config = dict(
    batch_tokens=131072,
    seq_len=512,
    doc_mask=True,
)
MLP neurons of a small language model. Each row is named by its layer, matrix (up: input weights) and neuron, and shows model dimensions 304-367. Each number is 128 + 24 x the weight over its row's rms, rounded and kept within 0 to 255.
After each neuron's rows, "fires after" lists the tokens most often just before its 100 highest values on Wikipedia text that the model never trained on. A number after a token or word is its count.

L5.up1552 [150 149 114 110 109 117 101  78 104 164 115 125 155 145 122 152 125 105 114 115 112 131 136 121 120 103 174 135 150 155 113 111 143 118 117  88  83 160 115 151  85 108 128 111 162 133  73 131 132 147 129 156 103 103 147 160 111 145 154 121 116 139 124 151]
fires after: " |" 25, "  " 13, "|" 12, "\n" 7, ")" 5, " 0" 5

L3.up1030 [124 147 156 106 125 125 108 135 151 151 104  88 132 136 145 148  56 127 143 160 130 102 127  66 124 125 132 155 143 123 116 135 152 121 115 136 146 118 136 135 126 133 130 132 103 183  91 130 131 130 121 132 107 136 148 144 151 137 101 132 151 100 112 147]
fires after: "." 24, "-" 21, "|" 8, ":" 5, "\n" 4

L3.up1728 [151 146 119 127 101 116 127 150 148 120 108 126 133 147 129 122 121 109  99  77 161 132 166 163 163 131 116 164 102 122 151 105 120 162 137 112 147 128 101  50 140 163 137 123 115 136 133 143 136 187 140 158 178 150 116 157  91 111 151 123 121 154 125 120]
fires after: " |" 20, " the" 16, "'" 10, " adj" 4, " of" 4

L5.up661 [114 118 110  99  97 114 120 153  99 113 153 159  99 161 107 142 122 112 125 133 138 115 134  76 109 119 119 158 144 118 149 139 139 136  72 155 116 145 106 117 157 122  66 124 121 116 119 139 125 142 126 122 147 113 110 118 108 131 130  96 120 132 176 134]
fires after: "-" 41, " exc" 11, "Comp" 5, " inc" 4, " p" 4

L3.up295 [102 158  88 143 122 126  97 139 112 147 108 160 113 149 155 155 181 103 120 121 105 178 151 145 173 109  93 156 138 108 124 157 119 144  70 137 167 142 157 154 135 106 148 144 118 144 153 128 163 165 147 141 123 136 130 131 128 122 112 122 124 203 136 132]
fires after: "," 61, "." 5, " as" 5, " |" 4

L3.up1207 [130 152 130 129 106 101 152 106  99 139 141 150 140 121 120 146 129  94 132  97 137 157 139 148 136 194 158  86 134 141  81 140 147 125 116 129 122 142 152 139 150 106  93 128 108 146 114 137 171 119  70 141 138  71 111 135 118 101 132 114 147 160 117 133]
fires after: "-" 50, "|" 5

L5.up1234 [130 105  99 128 102 108 107 133 128 149 150 135 130 155 125 170  98 115 133 112 163 152 151 141 127 119 118 144 146 144 124 171 126 149 113 140 125 124 126 145  79 158  87 109 104  99  93 105 124 172 149 134 133 112 140  87 116 156 121 105 148 121 108 143]
fires after: " and" 30, " was" 13, " (" 10, "\n" 9, "'" 5, " co" 4

L3.up1677 [147 126 125  80  99 149  80 109 119 135 134 132 109 164 183 146  98 127 130 107 142 121 133 135 120 136 152 117 128 115 140 110 139 142 148  98 125 142 129 139 132 142 147 135 118 141 155 133 149 162 104 117 154 144 154 115 116 124 102 148 129 100 133 169]
fires after: "\n" 22, "." 15, ")" 10, "\"" 10, "s" 4

L5.up723 [162 108  83 136 132 114 119 137  61 157 110 147 134 108 135 119 150 125 117 141 172 128 110 160 120 122 158 132 155 126  84 140  96 168 141 110 137 153 124 128 145 131 105 152 133 154 132 119 105 160 144 145 131 123 146 194 101  98 178  95 124 128 126 125]
fires after: "-" 38, "'" 9, " a" 6

L5.up1486 [104 118 137  66 125  99 113 107 129 170 143 141 152 158 134 110 106 125 152 121  98 123 136 139 126 119 102 145 135 152 111 123 133 126 114 109 186 155 137 103 131 125 140 152 163 151 163  99 120 144 133 102 132 116 140 150  85 130 124  84 121 138 149  80]
fires after: "." 40, "\n\n" 13, ";" 5, " It" 5, "'" 4

L3.up517 [ 96 165 125 121 138 112 123 129  97 113 110 147  86 127 167 123 133 118 136 129 167 107 109 133 126 117 123  97  99 111 109  98 115 122 105 129 141 130 123  92 184 152 142 158 111 119 137 154 134 120 141 132 157  96 113 136 119  94 117 145 109 148  80 192]
fires after: "=" 48, "\n\n" 8, "In" 4

L3.up911 [116 152 136 128 139  97 121 168 148 133 144  93  84 165 100 135  90 126 147 117 158 159 152 128 153  97 138 136 145  78 103 125 145 184 113 103 135 127 150 179 112 163 138 139 116  80 111 168 153 155  84 116 160 123 143 156 147 131 113 134 108 152 120 100]
fires after: " |" 41, "\n\n" 6, " the" 5, ":" 4

L3.up918 [ 91 137 118 102  90 134 104 125  97 164 111 163  95 151 136 148 124  99 128 120 165 133 158 136 120 189  98 145 160 152 141 153 110 155 127 127 125 110 127 141 173 143 130 159 102 127  89 175 147 143  92 121 130 104 152 164  92  91  88 120 117 120 121  92]
fires after: "\n\n" 49, "\n" 32

L3.up1869 [135 150 114  85 141 133 115 115 103 143 131 111 114 184 175 129  76 102 115 134 128  73 147 160 153 146 116 136 111 145 104 122 118 127 138 134 147 128 113 145 137 130 144 148 127 148 129 180 130 139 127 163 125 114 188 104 133 116  87 136 103 127  86 154]
fires after: "." 36, "\"" 12, ")" 7

L5.up1040 [ 98 115 168  73 118 125  88 115 104 140 135 139 110 153 142 101 159 120 148 149 131 145 183 150 140 116 120 145 155 128 132 120 110 130  92 107 147 105 163 165 100 111 157 101 129 125 108 133 127 144 129 157 136  82 149 145  99 148  75 148 136 125 142 172]
fires after: " and" 14, ")" 12, "," 11, "\n" 10, "\n\n" 9, "\"" 6

L5.up987 [ 89 121 131 120  87 129 109 143 141 150 147 129 102 144 146 117 145 105 137 167 111 151 136 174 111 114 124  95 139 104 147 130 111 114 112 146 135  82 120 122 128 132 172 126 145 135 147 119 161 123 154 150 103 119 156 103  85  72 123 166 149 164 103 122]
fires after: " |" 44, " 1" 12, " (" 11, " 2" 4, "=" 4

L3.up1052 [150 125 103 165 105 141 122 114 134 129 102 161 142  85 131 138  86 126  99 150 120 171 156 203 114 113 107 134 121 125 171  56 160 163 136 120 131 114 136 153 132 134  99 137 110 129 131 147 115 116 103 121 136 134 147 152  89 129 135 164 167 145 161 136]
fires after: " the" 40, "The" 6, " The" 4

L3.up855 [ 85 156 173 129 146 111  97 132 154 152 121 113  85 146 114 174 130 132 115 142 147 121 165 119 144 154 132 121 115 152 101 114 166 123 133 130 119 135 111 157  97 106 206 187 161 133 175 163 139 125 146 129 125 107 138 131 129  97 115 167 114 163 103 147]
fires after: " –" 16, "1" 15, "0" 13, "2" 6, "." 4, " |" 4

L3.up1367 [101 107 128  85 125 148 120 165 161 149 129 143 154 201 150 116 114  86 151 135 149 108 156 166  96 125 128 116 126 139 172  96 133 113 119 135  98  84 159 133 157 139 165 128 117  95 153 175 156 136 139 116 124  95 107 119 103 110 126 167 127 170 112 142]
fires after: "." 39, "\n" 20, "\n\n" 11, "," 4

L3.up132 [197 209 121 105 170  44 114  90 126 126 122 136 147 113 123 160 114 105 118  84 114 167 107 143 126 158 152  67 139 120 140  96 135 118 114 106 137 140 154 119 125 146 141 125 135 136 105 110 120 130  99 125 130 101 118 169 152 155 140 129 132 161 132 121]
fires after: "=" 46, " =" 21, "-" 4

L3.up632 [133 180 137 107 160 136 111 109 127 132 113 127 107 185 120 143 122 115 128 119  73 134 135 146 160 150 144  77 127 126 179 156 138 126 104 106 132 135 135 128 139 108 139 140 109 144 160 179 132 134  71 143 105 127  86 182 125 126 148 141 168 183 160 137]
fires after: "=" 57, " =" 6

L5.up525 [158 113 126  78 109 118 138 110 111 162 179 158 117 154 102 123 139 141 104 148  50 146 140 139 154 155 106 147 142  80 152 110 102 112 121 133 136 120  98 156 142 140 125 138 105 113 106 105 119 136 135 124 141 119 147 137 124 149 172 107  93 107 152 135]
fires after: "." 32, "'" 10, " and" 7, " or" 4, "\n" 4

L5.up818 [ 83 153 130 128 117 161 118 137 119 143 131  87 139 125 109 102 153 149 107 136 142 123 158  97 138 118 150 145 144 191  99 127 110 136 150 154 128 184 134  80 138 132 127 114  95 109 133 100 129 145 131 137 151 116 136 136 144 167  70 129 122  98 106 166]
fires after: "|" 54, " 2010" 9, " and" 9

L3.up378 [129 142 112 144  92  68  90 139 126 172 142  99  89 132 120 139  96  99 122 155 131 182 142  87 112 189 130 125 150 160 107 132 123 112  99 148 109 152 140 152 117 137 106 125 135 115 113 146 140 164 127 151 127 147 132 131 155 118 148 125 139 153 151 131]
fires after: " |" 17, "-" 16, "|" 15, " –" 4, "  " 4

L5.up391 [108 133 145  97 112 122 128  89 114 142 111 124 125 138 102 118 105  99 169 132 146 112 146 176 110 105 163 161 137  91 131 123 137 132 112 167  92 141 126 113 192 125 161  83  97 140 103 180  88 156 133 131  99 141 138 141 146 105 157 123 147 184 136 144]
fires after: " B" 25, " A" 21, " a" 10, " C" 5, " E" 5, "A" 4

L3.up747 [140 157 105 110 145 130  94 105 107 123  66 171 119 149 163 169 123  76 176 147  95  87 136 117 112 136 155 122 156  94 132 107  97 104 106 134 137 141 145  85 138  90 143  95 136 143 143 134 189 138 114 166  92 137 148 141 115 134 117 122 118 193 139 121]
fires after: "|" 18, "-" 12, " |" 11, "\n" 9, "\n\n" 8, "–" 4

L5.up1117 [104 125 121 134 147 110 106 144 171 141 198 133 110 168 165 157 130 129 157 143 158 114 139 144 114 144 121 114 123 155  86  99 150 146 139 148  96  94 143 123 121 117 146 150 146 111 123 152 145 118 124 181 116 140 120 141 103 133  86 151  86 139 116 125]
fires after: "=" 32, "|" 11, "  " 10, "." 6, " \"" 5

L5.up712 [157 136  98  81 119 131  79  87 130 140 128 156 143 118 135 120 128 136 159 113 136 125 155 115 118 165 104 130 155 135 166 146 112 100  93 106 111  99 191 155 122 180 101  90 147 117  70 107 141 171 131 142 118 116 172 109 141 116 118 114 120 125 123  88]
fires after: " |" 49, " was" 4

L5.up1530 [119 124 127 140 112 157 110 170  93 128  77  94  86 117 116 158 164 128 116 116 110 126 141  67 136 126 128 104 106 127 130 136 107 116 137  97 145 135 125 129  72 110  99 139 184 124 128  84 128 177 136 119  93 127 158 103 141 150  87 121 112 126 115 191]
fires after: "-" 26, "|" 15, " Al" 6, "Al" 4, " 2014" 4

L5.up1048 [124 124 136 105 106  85 147  74  84 101 143 132  81 124 128 123  88 105 118 127 164 113 212 133 137 133 162 161 162 135  94 133 101 105 149 133  93 139 159 124 166 121  98 146 105 151 129 132 120 175 169 140 150  89 141  93 119 100 134 145 103 120 123 117]
fires after: " A" 22, " a" 20, "A" 11, " An" 11, " an" 6, "–" 6

L3.up1816 [116 144 138 108 124 141 114 111 121 127 109 137  92 166 192 119 113 104 117 114 138  98 135  94 136 128 108 137 130 163 153  98 131 127 115 111  90 153 160 124 136 137 152 143 113 111 148 133 152 157 112 134 119  85 152 110 139 116 125 118 122 104  94 184]
fires after: "\n" 43, "\n\n" 11, "-" 5, "s" 4

L5.up471 [132 162  95 148 117 143 134 144 124 163  80 140 104  99 135 178  98 121 105 155 176 110 102 130 138 162  90 100 145 103 100  90 138 122 106 162 118 129 168 103 134 121 116 160 134 143 112 162 143 107  91 177 151 145  97 130 132  99 189  65  92 106 100  94]
fires after: "-" 63, "|" 16, " Democratic" 4

L3.up627 [111 141 129 113  97 138  85 130 101  99 134 153 126 152 170 174 123  92 125 117  93 116 135  86 136 177 121 104 139 117 123 105 198 127  96 133 138 124 139 130 159 123  95 142  96 118 110 124 135 134 110 162 141 148 153 145 144  99 155 138 134 119 120 133]
fires after: "\n" 33, " (" 14, "[" 5

L5.up50 [110 121 132 139 136 119 122 107 108 190  94 123 121 108 139 124  58 107  87 124 129 139 160 147  96 122 158 127 145 148 149 141 105 134 143  86 133 134 142 107 133  96 107 165 120 151 150  92 131 142 138 168 148 102 171 111 151 118 116 161 134 126 124 151]
fires after: "|" 42, " the" 13, " a" 6, " long" 5, "-" 5, " The" 5

L5.up1895 [145 141 114 131 125 152 146  72  90 150 147 123 120  95 127 153 135 129  89 127 126 125 123  93 140 127 124 154 141 114 153 132  94 130 136 137 105 120 170  99 150 138  98 166 139 139 136 147 151 115 149 152  95  92 157  57  89 127 104 134 114 181 142 123]
fires after: " a" 18, " A" 15, "'" 11, " An" 9, "A" 8, " an" 7

L5.up436 [174 107 103 189 108 166 136 158 167 151 101 111 109  71 108 159 114 133 153 120 181 184  88 162 118  97 144 138 140 154  69 118 124 148 151 100 128 169 130 129 144 100 133 133  98 128 103 129 121 107 126 140 121 115 139 118 148 137 150 158  98 156 121 119]
fires after: "'" 41, "J" 6, " Gu" 6, "2" 5, " non" 4

L3.up2040 [118 152 137 111 108 147 106 120 159 166 101 155 103 122 125 128 144 122 163 147  87 145 131  99 154 103 112 114 161 157 153 102 179 146 109 160 150 127 144 130 131 111 123 130 146 167 132 123 122 108 140 130 120 133 142 113 154 131 111 139 126 187 153 117]
fires after: " |" 32, "\n " 15, "|" 5, " 1" 4

L3.up1069 [ 96 167 130  97 128 124 127 125 178 129 131 134  80 146 130 102 105 146 139 136 111 167  90 175 139 125 174 115 139 118 140 125 135 137 150 112 118 140 136 148 150 106 167 184 107 129 148 144 109 127 122 140 125 103  90 151 136 126 147 146 156 133 154 111]
fires after: " =" 19, "=" 18, "0" 9, "2" 6, "1" 5

L5.up99 [ 88 126  86 156 103 134 117 154 117 122 151 153 133 124 115 125 143 125 157 120 123 105 115 151 161 102 141 119 125 177 171 102 122 120  97 145  80 104 137 107 126 103 158 142 145 134 154 153 126 140 145 118 144 108 138 141 139 113 116  99 144 124 179 113]
fires after: " |" 40, "." 16, "\n " 6, " 2" 5, "=" 4, "-" 4

L3.up390 [122 142 152 148 130 112  93 147 138 103 100 107 113 145 135 148 105 118 116 150  93 124 166 140 150 132 124 154 125 143 104  67 182 159  99 119  90 117 114  88 141 116 104 173 101 130 142 119 128 150 159 107  90 146 156 134 138  90 108 175 128  94 133 142]
fires after: " the" 34, "-" 11, "The" 8, "|" 6, " The" 6

L3.up1752 [126 153 116 147 112 100 138 132 125 132  87  89 114 155 153 164 111 111  92 119 142 134 118  98 122 146 151 162 109 129 120 143 188  95 107 128  89 147  86 140 104  92 188 119 140 161 111 110 120 147 141 167  71 126 132 136 146 122 128 149 137 144 170 140]
fires after: " |" 20, " –" 14, " the" 10, " to" 6, " was" 5, " a" 5

L5.up613 [102 142 122 118 139 112 103 101 160 134 129 115 170 166 130 141 100 145 125 155 146 151 146 122 153 105 120  54 142 136 131 102  89 148 115 111 125 156 143 127 123 131 124 143 137 128 104 174 113 131 108 165 120 119 177 130 149 114 133 183 127 152 137 115]
fires after: "  " 43, "=" 28, " m" 5

L5.up1689 [ 94 134 135 114 154 160  91 125 142 134 170 143 109 185 132 162 115 138 123 172 137 116 134 151 181 105 127 103 164 153 129  94 136 146 112 134 123  91 155 141 121 144 148 162 134 130  99 167 144 145 102 149 158 121 162 124 123 103 118 153 164 140 119 138]
fires after: "\n\n" 59, "=" 32, " |" 4

L5.up451 [116 138  94 118 124 127 121  98  96 119 121 139 102 124 132 123 149 120 117  73 157 170 133 107 135 139 117 111 123 123 111 118 136 118 102 133 115 159 130 140 135 130  79 151 115 117 107 125 134 124 133 146 146 132 104 112 176 120 143 110 122 136 152  90]
fires after: " 0" 16, "P" 13, " P" 11, " S" 5, " C" 5

L3.up546 [ 98 142  78 128  93 135 127 117  96 101 124 147  99 152 149 120 147 101 123 137 148 189 157 118 102 148  94 131 139 146 136 104 131 143  74 100  97 174 137 126 127  71 115 129  97 137 109 155 161 130  89 160 104 113 169 146 120 130 112 147 119 200 160 167]
fires after: "|" 22, "-" 13, "\n" 11, " |" 8, "\n\n" 7, "–" 4

L5.up820 [ 85 138 119 164 156 145  89 149 147 139 136 114 113 158 141 119  91 131 146 125 160 119 108 110 166 108 147 136 119 173 162 132 159 153 132 132 143 137 123 126 137 130 125 115  66 169 140 110 135  97  90 161 138 136 177  95 107 117 110 128 134 134  81 126]
fires after: "." 18, " well" 15, " and" 9, "'" 6, "," 6, " addition" 4

L5.up636 [120 123 103  94 105 136 148 131 129 104 165 158 115 136 100 109 137 152 151 128  94 146 148 112 124  99 150 137 118 142 144 111 102 128 112 104  92 144 172 111 142 143  87 152 120 117 157 138 158 120 132 110 157  81 108  95  80 130 102 146 122 156 161 120]
fires after: "'" 53, " (" 9, "\n\n" 7, " \"" 7, "." 4, "\n" 4

L3.up1544 [118 140  81 119 141 152  72  89 100 142 139 162  83 132 161 129 134 118 131 141 119 156 155 128 115 121 154 125 155 107 103 156  89 109 124 116 116 162 134 148 125  97 128 107 132 110 150 140 179 139 109 152 136  88 117 152  97 142 134 151  80 168 140 132]
fires after: "\n" 30, "-" 19, "|" 11, "," 5, "\n\n" 4

L5.up1984 [132 157 118 117 123 100 138 112 129 148 110 108  75 106 138 157  96  95  95 121 109 116 115 162 117 120 137 146 141 113 106  88 137 119 104 101 106 107 142 147 128  84 119 118  87 131 170 107 134 165 140  91 150 122  93 126 156 133 160 136 149 142 143 103]
fires after: " a" 28, " the" 18, " an" 10, " 1" 5, "p" 4

L5.up181 [160 134  86 121 152 113  97 147 103 112 160 158  91 140 127 142 116 121 146 127 110 159 145 102 130 125 111 117 135 139 118 116 129 162 112 112 133 145 152 105 110 117 107 143 133  89 153 130 152 123 106 116 135 114  81 153 165 157 140 150 121 119 138 126]
fires after: " 0" 35, "-" 14, " 1" 10, " end" 4, " p" 4, " in" 4

L5.up1658 [141 168 147 159 135 122 139  97  98 159 159 119 126 134 134 104 140 127 148 122 147 102  97 166 137 165 144 103 130  94 103 133  96 112 118 120 147 147 173 107 110 108 149 134 108 154  85 180 128  78 132 120 155 165 129 131  82  79 183 105 110 134 154 145]
fires after: "=" 24, " University" 15, " Republic" 4, " U" 4, " US" 4

L3.up1237 [183 131 109 114 120 184  83  92 125 171 114 193  84 148 132  93 135 131 150 181 126 178 126 144 107 128 150 140 105 150 106 117 152 138 126 121 147 148 106 161 136 121 101 147 109 143 104  98 135 126 155 115  98 132 160 118 116 108  83 142  91  99 137 148]
fires after: "\n\n" 60, "-" 8, "|" 4

L5.up41 [160 135 137 147 147 128  58 143  74 144 118 159 103 139 119 100 121 113 107 161  84 133 151  90 109 114 139 140 129 101 108 137 144 127 133 133 129  78 168 180 137  41 141 106 147 101 114 115 139 149 145 135  79 156 164 172 119 158 116 138 133 126 155 171]
fires after: "-" 24, " Al" 23, "|" 6, "Al" 4, " Jean" 4

L5.up266 [120 103 138 130 121 129 107 118 113 127  90 137 147 106 122  92  87 112 168 196 137 126 159 129 142 116 124 121 114 204 162 128 131 110 111 127 127 104 160 170 147  75 137 125 101 147 110 150 147 141 157 133 132 100 161 149 146 151  97 137 141 105 123 155]
fires after: "\"" 29, ":" 9, ")" 8, "\n" 8, ";" 5

L5.up1562 [104  99  97 143 105 140 136 151 114 118 100  97 138 122 164 121 109 123 114 148  72 144 131 136 107 159 156 126 112 114 104 128 172 124 132 175 111 131 165 130 139 124 142 147 149 120 120  96 156  99 142 152 120 144 140  92  84 149 119 145 114 137 167 123]
fires after: " Al" 23, " 1" 14, " the" 11, " 0" 9, " 3" 5

L5.up1232 [177 105  87 116 112  98 150 118  99 156 111 149 113 154 150 138 106 132 128 148  93 180 157  89 132 133 159 139 138 138 158 151 153 161 147 142 119 134 158 111 136  34 148 145 142 148  97  87 171 119 135  96 110 101 121 158  91 115 134  99 123 163 159 176]
fires after: " 1" 18, ":" 15, " 0" 10, " |" 8, " A" 6, "A" 5

L5.up1906 [139 118 124 125 112 110 114 123 140 170 166 141 127 103 147 145 129 100 139 164 137 149 183 149 137 151 152  73 156 113  78 105 117 100 108 104 141 104 152 121 146  79 154 125 129 159 130 166 126 137 114 163 134 114 159 121  87 130  92 149 118 130 148 129]
fires after: " A" 23, " a" 13, "\n\n" 11, " an" 8, "\n" 7

L3.up148 [122 176 108 150 128 166  54 122 152 173 109 145  98 162 158 125  98 123 147 140 142 101 130  84 131 164 122 111 126 162 149 127 118 125 134 145 134 139 161 140 131 100 144 107 144 149 101 139 117 130 121 104 132 133 165 129 108 120 115  94 130 138 109 160]
fires after: "\n" 58, " (" 8

L5.up1684 [ 76 146 170 152 141 132  85 130 138 137 100 142 116 147 129 159 137 104 124 123 105 176 101  78 139 132 148  78 126 168  77  98  97 104  91 144 109 123 148 125 159  98 175 134  84 147 135 178 155 122 109 137 130 146  75 116 120 117 177 136 143 148 135 174]
fires after: "-" 59, "'" 16, " –" 7, " Jean" 4

L3.up1438 [121 124 146 110  99 148  78 171 141 134 130 135 156 145 137 140 127 109 144 104 140 190 144 133 155 101 123 177 121 135 118 132 158 131  92 133 104 145 115 159 121 140  96 148 150 129  88 120 119 188 105 124 112 113 127 141  97 111 135 132 115 152 124 140]
fires after: "-" 41, " 2" 8, "\n" 7, " ±" 5, " (" 4

L3.up1966 [117 146 111 117 154 122 118 156 147 159 131 137 116 124 127 148 130  81 153 163 112 159 179 129 148 135 190 119 120 150 131  89 101 143 120 152 140 113 154 138 123 153  95 148 130 161 132 139 162 158 113 160 173 116 171  89 125 128  68 118 108 170 124 100]
fires after: "-" 64, " (" 7, " |" 4, "." 4

L5.up1876 [131 173 121 106 137 115 104 145 126 147  94 128 107 112 123 136 170 134 147 134  91 129 131 123  85 175 112 105 155 112 114 160 137 117 119 157 119 144 134 113 152 112 120 138 121 160 131 116 127 149 122 185 119 128 128 131 168 151 108 106 135 144 134  92]
fires after: "-" 40, "–" 10

L3.up244 [141 129 128 123 151 112 112 131 135 105 166 163 115 112 157 159  93  73 128 113 132 138 122  93 131 124 161 145 143 116 124 128 124 132 102 106  94 166 111 153 116 140  77 119 134 138 171 117 108 108 113 194  71 115  84 141 133 104 165  75 117 133 124 127]
fires after: "-" 70, "|" 15

L5.up929 [125 159 117 154 140 129 117 115 143 103  78  98  93  88 157 104 128 110 155 160 164 120 119 162 159 130 174 106 133 136 130  79 117 120 113 119  92 139 158 133 186  91 141 126  63 136 127 161 149 148 157 127 120 138 152 138  94 141 102 148 139 182 109 145]
fires after: "_" 28, "Z" 18, "A" 16

L5.up923 [127 125 134 117  98 137 139 102 131 133 112 144 123 148 137 117 187 111 160 180 117 106  92 154 153  74 132 130 136 103 162 129 161 130 141 132 128  95 109 151 152  92 185 102 118 178 142 115 129 124  94 145 121 142 124 139 116 123 112 108 155 184 122 115]
fires after: " |" 28, "-" 24

L5.up330 [111 161 110 123 121  98  90 131 137 127 127 156 135 123 113 131 134  86 176 101 102 137 133  88 102 123 126 140 146 164 130 159 120 122 121 126 104  92 168  95 125 135 174  82 169 120 143 168 129 135 112 126 108 105 121 149 120 125 109 143 162 128 118  97]
fires after: "\n" 23, "." 21, " (" 5, " |" 4, " Dr" 4

L5.up1137 [110 131 115 113  73 146 152 121 108 133 132 147 130 138 131 168  84 142 178 193 131 166 140  83 134 153 126 148 145 150 140 117 168  78  54 151 141 152 147 140 116 163 167  94 139 103  91 116 127 131 118 140 122 111 100  61 121 148 144 153 155 112 128 131]
fires after: "\n\n" 30, " to" 11, " and" 7, "\n" 7, " was" 4, " &" 4

L5.up937 [126 127 118  91 175  77 112 138 138  97 133 139 113 136 136 183 100 111 133 151  96 140 121  98 149  91 138 109 175 119 115 120 174 124 110 129 129 112 109 130 158  80 132 157 122 109 121 117 121 108  97 158  95  75 162 124 105 140  92 134 124 155 143 129]
fires after: "-" 58, "a" 4, " No" 4, "e" 4, " (" 4

L5.up2 [130 126  92 142 124 125 119 129  72 176 114 110 142 159 169 135  72 112 156 142 130 130 109 102 129 157 186 124 105 145 115 134 151 123 137 116 131 108 135 126 132  80 124 139 164 121 138 138 155 126 132 138 150 131 163 111  92 124 126 146 102 147 188 175]
fires after: "|" 37, " |" 30, "–" 9, "-" 4, "\n " 4

L5.up167 [124 135 109 131  81  67 139  97 119 128  72 160 143 142 158 143  78 125  76 113 120 149 153 168 147 137 129 117 131  88  81 126 151 134 123 109 114  93 120 160 148 127 135 149 121 132 130  89 123 171 155 134 120 141 146 115 158 100 159 153 150 128 181 139]
fires after: " the" 36, " a" 11, " was" 6, " The" 5, " Re" 4

L5.up1531 [106 159 117 106 120 141  96 103 159 105 138 135 155 120 137 116 125 125 176 117 116 104 142 145 100 144 138 133 119 128 165 132 136 116 126 156 133 112 150 102 129  90 127 113 172 140 128 147 131 115 137  94 111 120 127 116 130 135 135 122 126  87 151 138]
fires after: "\n" 26, " (" 23, " |" 9, " " 6, "." 5

L3.up1779 [153 136 132  91 162  94 126 105 106 155 109 142 137 144 126 154 121 103 137  70  99 159 159 116 113 132 133 121 144 126  87 136 110 124 126 127 135 158 120 169 137 115 144 143 153  38 116 138 141  94  84 142  77 108 103 138  89 134 145 159 149 122 210 136]
fires after: "  " 51, ")" 5, "e" 4, "0" 4

L5.up911 [181 152  98  98 152 117 117 147  50 167  79 133 159 123 120 110 115 103  85 138  95 112 126 129 156 142 122  88 150  91 156 114 123 120 162 129 189 140 213 108 148 149 135 196 129 167 125 160 124 161 161 152 160 100 152 113 121 108 114 130 110 163 121 135]
fires after: "=" 69

L3.up1127 [144 145 117 134 110  92 153 145 130 121 135 122  95 114 113 181 114  98 170  96 132 181 127 143 114 115 163 101 159 123 139 125 104 111 103 105  87 170 150 130 147 146 139 141  91 124 135 128 144 147  80 151 147 119  68 193 131 149 140 101 145 166 123 106]
fires after: "-" 38, "|" 5, "19" 4, "%" 4, "–" 4

L3.up1497 [105 144 129 142 103 137 148 153 150  78 102 103  75  99 105 173 124 156 160  97 124 154 135 119 137 162 132  89 146 118 116 132 156 138 134 103 153 108 123  96 141 101 122 124 153 125 133 136 114 140 113 129 111 136 160 111  98  88 161 107 122 124 146 118]
fires after: "-" 29, "|" 13, " 2" 10

L3.up1362 [143 143  98 166 143 133 106 139 155 144 101 102 125 115 142 160 168 159 159 120  65 177 142 131 119 132 113 128 110 133 184 192 138 137  99 119 132 107 135 108 105 104 158 133 106 155 170  97 143 161 140 157 110 123 151 137 133 121 111 148 149 194 100 110]
fires after: "," 27, " 2" 16, " |" 6, " f" 4, ";" 4

L5.up1497 [146 110 132 106 129 153  96 114 112 116 144 104 110 128 110 143 126 149 109  94 148 142 105  95 134 112 116 137 147  90 127 125 145 147 101 140  88 113  99 118 122 131 132 137 143 111 110 121 112  95 155 203  86 128 158 129 136  93 147 112 128 128 145 111]
fires after: "|" 31, "-" 20, "\n" 7, " Apps" 5

L5.up1377 [138 115 132 150 142 153 106 116 118 121 115 128  85 132 143 119  85 115 122 144 175 121 111 144 118 144 148 120 161  59 136 164 178 156 101  88 118 115 159 132 152 135  93 153 125 148 112 154 114 135 152 107 134 123 172 144 162 155 113 140  99 196 143 160]
fires after: " one" 25, " G" 12, "G" 6, "D" 5, " F" 4

L5.up1095 [108 132 113 117 105 135  70 155 122 136 102 143  84 123 166  92  86 113 154 115 134 141 139 156 140 121 112 142 154 121 111  95  94 116  75 147  97 126 140 159 118 132 115 165 125 159 168 130 122 112 134 134 153  78 130 140 141 120  82 144 156 147 136 120]
fires after: "." 63

L5.up260 [111 142 155 128 108 105 133 153 115 116 105 146 143 114 140 131 144 120 141 120 146 139 120 119 131 119 200  93 122 143  86  92  81 121 107 127 123 155 135  85 115 104 114 166 102 147 128 112 121 146 105 129 142 126 163 112 153 130 104 104 112 115 135 192]
fires after: "|" 21, "-" 18, "\n" 10, ":" 7, "." 5, " of" 4